From a checkpoint of a small transformer trained on Wikipedia: 150M parameters.
MLP neurons of a small language model. Each row is named by its layer, matrix (down: output weights) and neuron, and shows model dimensions 624-751. Each number is 128 + 24 x the weight over its row's rms, rounded and kept within 0 to 255. Numbers have three digits each.
A block is one neuron, or neurons of one layer that tend to fire together. After each block is what it responds to, as a language model described it from the Wikipedia text at the highest values.

L6.down2359:130108173107162122106128187144147073134100150147114123125120109140126140147161113121166134079126109150106138160162092139126054099126115122124110105131127119125104131136091128101140122160132150114137137158143132098139154096119129126095159104162100103095108145139146105092137105154101148147132100142106125109144119151127134163169177154125100149152131114143145149156109098114141148136109
Description: Fires on infinitival "to", modals (will, can, could, would) and "let" just before a bare verb, e.g. "so he could fulfil", "ought to be".

L7.down793:121114123145150124183151154110107092128088070134113126115122192120140169147108162120167141145103138078170092122125103145138083131161139119120082111110109076147121142124127076181112111129111130089124133177125140142132132098113120137113142125113122115140095115082077143140128131153143136149148134123127099105134121104111099163138187147143100127136128133120134156142115075118122127105123
L7.down1673:156142093124117125144090157122148119094088078161109162130132085128154123103137125132149139129141124112112152088153116154115104149157162118111135170112102110118095179165131125138098145135169123092140151145141168139128142130114137171139135099151118148161141168120134126100144131106131117163093108118142129146125127131134152128123128087148097139118140164149145163142095140099144128122135
L7.down2363:118156145112117122164171138115088122128115126157115131134103128154082139158128149114188154111120158153119131146165102136122146120111097128120066131105131092134127104145118134160130108148128115129128167136121183152133085112099120135110141136171093076141110123097124167113123120127142176153134083168118159134152117124161120095132145125171125107138122105098143116135081124135170111075128
L7.down2859:118121112132177159135132130133128125159098095130112128097142165117137144154140134085097157163158109119125093133114112127122147115176122110122056092124098150131111148095129126114129130109142138115154146088136115170116088160122130114152136123091120150162163096099138139121172121108116148110117092142109140121171135063124126144131155125143091139103155121099111110137122121083124153089134
Description: Tokens right before an upcoming bare infinitive verb, mostly infinitival to, plus modals and coordinators, e.g. able to, would, and.

L6.down626:146138130112110151115198158109137072129133142144146118114123129131098123138104150101133077110129129081141128099121185109115134129173135134102049147138137098116153113142138100130141119092153146116152115126157139093129144109109117126152137157153171133130140112129067102126146129136097131145139134112150152137129103133136129084138139165103101134141159145129147165099107151129119123137142
Description: Words just before a proper name or title is given, such as named, entitled, renamed, known as, plus nouns like son, album, film, predecessor.

L2.down245:056110111136120181108130108127126152126139109094095133139117127080106112148100082098104174128132111124171134137131107109096124140111125127156095071118112126061131156126129169131146180155119175132112123129145096118081109134094098097117131130111143150103154117125091163118139135100159137122098100136109091177135135135102134167116114164114138144076121117137162151118148140148126080114118
L2.down417:124146138145139161131114159156117121134139127110130137093136141103128139112171105104124119122121133127154084132091103087149086136133132129146100121134116090135133120125114114113119096126118115121105165144134093119118112157110109126121135130116148110117127126142054154112120106114102160096120105100138103144147134102118118128137093114149126062159114129129093202073092117129141117132138
L2.down836:154158140109132118150125155091126111129059167108114139150085087141111159131142093148128116108146141129125137123153075112134090137159137119144122110120124133106138106135137140133120110102094130150115110175117124138164163143097141124142133102125134081146125136125121155127150145106152118145137108134188138144171148080107135154146158149100149106099105144129148137145097096099150115143166
L2.down960:127138067152181160137126107113183157149132154132102130134122136162092150141092113140198161119109138149123128104164104136178124115170198148130068150141149119101124151118112127136172099119112141125117172153164165153133128113115115162125117129155093117131117124130175089143129081115150142096141111097124118098140099099131121130141117124158118144092125164124122167146106112116143103126117
L2.down1255:123112120114150136187102167140134139147127118112114126087132132141089145131120142151145104125118106130148095140163132153156117107117156152112150090087100143143148091167092158117117146137093127164156117137115127160122131136142109107096130156142118099127104094075168123096129102140148152106135140143132124117121083129103123127146095107137128142104089125071122129121100089169087112085139
L2.down1981:123167090178130098149110094129081117169097079138136147112103137143112126147140158142121135091101094142114101115117106146101136131165146132154116107130099143118097168149105130125141141143116111106151154098134139133133141161112105165115177168127139127113085109083143128138104147154095129092144125094134111108131118169160116143123131126085151114137118062120084149115141085164123129166128
L2.down2133:130137121138161125127110162165159118078126152136118101100128204104130134122091137144106137142131108139122101084089124120077099104115121099157122096149165095089114169102160125111131134083112143133096165110081118187158099139091107154096168101148095093130104149132123131118128116131073119101156137123143115128143136151136101146116131133146123097129134117135091157101094073143102137115155
L2.down2218:150153100166130157088116138108069136073070142113139086124119161141096129137169121149153123117141067148151112097111099126140131129142130124147079128127097130143128138079172124151159142130110127108161105170142121134126146112130124087146101137154121133137132123138098113112117145102101128129138118102136086151126170109094133173146124151081190132100165140170145159111135138143146121100155
L2.down2373:152165097099142163124135123122153121127180101152118154112139138133097110131125130156122120132106144131102109088131128125134138105144136159105118126120124109109131155113100135163128082115106104143105117114143121120080151147104121124119108104102122134174124132123144100143100138111142152122163131132143141104146143107133137087124110160127136105123077145126107137131141091146114073149154
L2.down2415:149126109089171147127103091159142112127096118123128128181110165159126126126134130164181139136152102128111110151140134177119123123161137100109044103154164090126147164159140124132128094144106131123120139132112140125149123113116112144099128118153098120144110122089161086112127097103082144166181146075093154105142138112117133115134132127183141131175141157103102168134115089151075122083139
L2.down2433:168146129118159142071121139110156099175173120134139156123162144133105152112092095103139120131137122117108131123176109170147131154116153137102152163084123090133150130152123127164160122126134160104094178115158096119115114163135159148152119121126106093158088106121156133155073124147145134135119122152127121109104120127114144109110126122173125103106139158125131119140122125135118171128179
L2.down2505:142123165095143141106107130102117144103106159183142101117098121093147145134112110104093119120107107108143134141113133136104144146095139161096152091124134132180106163110103142147082165102139122162122152143170134136101171149108108180110102151118139110103104160133108158111141105089123152156148127119144121122144128115138133103151102121121149170140111123127111127152140150153114144155161
L2.down2522:168129118174157142142126120147113138146081100108152120180124111126060144160103130090122146119134149109137112163130111179086142136113098091169129119108099108118071113107136124123108113135140135091164156167136120130147157121121126093102149086141117146143106155109154116142144091098148153087183109107131147109108139114130107136100158146151113151131130191094155150105134098119158126125116
L2.down2535:149136148111136121164107174112142112116095156156119110119129183130129163126142139123125109108110132167101128095092113136130096111138155111126122123092115111136092183144126162112134130122127138141123116172139106133102099144077096154094145129170133106163128112126143113117131105137126130121168121087112137078120140123157144134114135159118158165119123165161092133104124144146150098077151
L2.down2634:148144113132122102101073160137141106141124092142136161052123123143155167138140143099141136147160150158110115122139093150121095109110149138141117139121102111138112160118084126145122161080110093120100121124140092129111120086101134121124146093113196154111133123139144165143142127142163162121170120166125114134133134097083123132141132148074144086083140109104116143137091137115119090115119
L2.down2717:127160109106128126153161161132129063128160136131086100117137133091112133106120102127081143141099101121175147095124098075109163116141103141136135141093128168157118140128101116152128107156159136144182173118101112138147128130116128132120141121110142124142117106128116132107155188109124109165127125131163138106124108139149157157110154164141109157107130136144133136136120116109145078082112
Description: The word "to" before a bare verb after verbs like tried, attempt, managed, plus modals and negations (can, would, not) before verbs.

L7.down589:134154099144141132107117127157133105126153139178139125157101130137091120177150145175133162146148121197127081144126126138148149142098143112145141088090175112159142156122107102120126165126112186106114122141146116141125143109151146127081090124121167109171108105137119107187118128150152073132132157136121106139143152131181135140145132110140143112139123148150110139109123130115124114105186
L7.down1428:128123146096174098137140137167109159147110191113175153114147094162131095109151117136133126103118104137126123109118099133161132144114092081126170116104158114104117129171080144162134126098119122088114109176112195123149108132111128095122090141120117086114139134135131128092140157127127162120123088127150140132104155128143143122153102106150123122077151096129083144127167100148051110131154
L7.down2113:153127125135161107103155146139112113112197144074145140142111135125118102154100137114129121101199110137097122124105108110158139119143126103141123111116107158153098164120111103126076130161141117138098172102121137088131135159099169111150117135136174147151145132149132122115178123075134156109144169136107147140109100129132129117108146106135125100145114098111082172113114137152076114125129
L7.down2888:135094106115163128109133123147170148078142122129123122049165097114153144153140079157153109168130108125128071146141110108116146145088140088143101141139107135127137166162130126125114127127093169122127155141148131121101149124148142172122108139107153130107115120070110146141142128121141104100154103125185117165084113078115131128168130093177093141146079118174120136107101105119112163115101
Description: Function words and punctuation inside descriptions of body or object parts, e.g. the and in "sepals and petals", "legs and feet", "to the stomach"; also heraldry.

L2.down425:111172126144094129139107136166149140140164089126173115187114129096160093131119154131136123130158153132134120123132108088118125110143132171138103096146094169121120092152117138090131160109090130156132149080140109127125120141075117113169117123121129140123107134130127150136131142125117121127114175133165079113142123122130082176160142092109096177134094057166134114128144088120150135130121
L2.down432:125102118138114136161111143156097158124127119173170158128141170118111115139081087128140107127118099146165179130122125176138122134161151113194100112183147117094111144093108140088129126094145130145148151163143134151162133169115133118116179129105136141108128110095099137154126174208101154126151144104120131130124135135167156137115143105125106141147115163143131111172146138127131109117133
L2.down813:098185160113143129101087097164121122137154168108110143146131124164132137069151148120113149189143120145092124110151084102117115120182131177138083149158112104126138124101121132071093121136059170045105119136120148180125128128126124134128113113116140129124096125178147081100138163138130113106137108098130122113114133099093113107174131121157147124130121118126115112105129114086086140178107
L2.down1075:095117146116129131118150111078120109168092074126113125148130141109148114122087129148099135129155109175093097134107103108093128137118140129108111133160136157138159118105144128115141147135103198132151119127120091146125166102073119093159139152149126098104117130184147152125154100152117116117128134133117107084150110166149107152102148116088117093119091192124122085118116125114084119105119
L2.down1629:102156156128163108104113127136124123121120123109181096143142090132138108143083127127085115116164113104146096141110118145111140148143143109196140151143163142141101142140166138127161127147122136136151112102072165147149124126127159139109073145116136124128152142106107181142145118117142155132143140133155115100122115133148118112096206168156165141157105115101163151122111103147107139154144
L2.down1958:127123121089123100125114119082083131109166148116158108115161101134132123130120156127115136107147119114140146150127106143120114163129158102132135083118156126130100109103101131123155109115131148124126140106116132139161172134156104102119108153123126130126115106129141122121106123172169101149123169092106084138170119114137158118128144111175132147147154132157130110128153085142156140107131
L2.down2013:159099120110125101129143129103114126080131133089070114122187087145130113134141104155155131127114112151138060109105068103154131125121102097138107106116073102102151092143140140135112154072121069163102135140140150102104118138130122165137121163137140115128102150124107123101141117158142137138181126117133129136121142081103084168125115149139114120148123125162152074129143093156118128093162
L2.down2157:096099112088109110118122116124152111129130111146184156113144148131103082110107160139188154144090142143154157136130093181167105120131111122108102122143129151163123153132156147111115103134161123132149173141124103141119108115140142116151109133071134121155135139128150068144151110125112116145157132107129133108174131133123167124130140109134094135132179137142097120110116117086139159143141
L2.down2234:123073176111077134113124152104121169107108128168118134156153169112131060134130118112138152097128154147144149156104193158135108191134133143144107110150076134174122130102089078112130086102104187123116124120147093142105147129147092137117096150127125100102145157085125077105144115125084135122100146163107153114154172096111157096154116099144124126157151123123101123138095098111135120122127
L2.down2361:117125147126123125131084107104100140144114143132140130109161069104133125128137130166143149109144134166146127079145127099152157110108113173143170163145147079091159122139126116162114111099121111141149108134090139096135112133128141148161126116123145173131112147121117111148134116143139093103152112135149139128106082145115131101151101119142116111129171135094105121135118166106106108079141
L2.down2428:125121104128160153098113117109142099169163161101109138114115055137098132095121136096117134145109136145070165112161093161160085085118112134156119146121124099144090128139141101137148089141121174151146091152106132158137072155142081150172138124107168181088088126100131134138164116118108147138193117137144098099125113149119108132093087115135093151114132090096130140131101115126120151179121
L2.down2472:120110084091112135043181112123116087100143082130111131115137159083168076146101145132172123135130120129121105149137128144130142145165090173160096137125103138136139140157129150103146112125117140133185107143155109150110116158143141129125142108127122133116165148150143133116117123130156112182127156168171104100080170109122167096123135120122114081096138114111159138128135154145099164113134
L2.down2674:085137138130110120095099110170174112129100148191193175129126115124114080135142126084127130143140133159104110144156120147152156155143118099134082104105131137122138129171136105127101114133112106136161100121163099136155117166102134136151171130120113145146133145112100131133148117139122137108122119099133144118129137107160123133109051108119145064138141144143120114136142120079140131156135
L2.down2680:132128141130110108122087170051166169138179147113157138139153075108096143171164141120128109133135148140146119143107138093135117139118146132109132108125138129144124106130159156129112137114132151098143086116127135157110117136118128154129108102152105163136160105163145117141124176120084154118104125138153099103104137119126132092106109101087150160126120126099150071126132136140120111152166
L2.down2744:135158134153107096106123105135200112107149128165108167111119124104153156087119126137130172156121169133181117138148119114102130152129149123127128131159139149132153097150121170103136108149076115056114158118125148133145126127145109148097108131140138084151144130150147134124144094074111126155104119132122172167112145147134134141123178141145119156142116163135123066149157126101151134145099
L2.down2883:123155080183122152098098095134126098158155080131139140089143145106106140128144129117172106111099137076160143100154126133116146166124092141156091129105110093158130139125100103142121113079106140125092112132117107137176131120159160156141130162119132110122080150138106100104125156141113108098117113168109089126104137095123140142145126162118081128087143142112170172132148148117142156152112
Description: Kinship nouns and relational of in biographies (daughter of, son of, his father, president of); also list semicolons and = heading markers.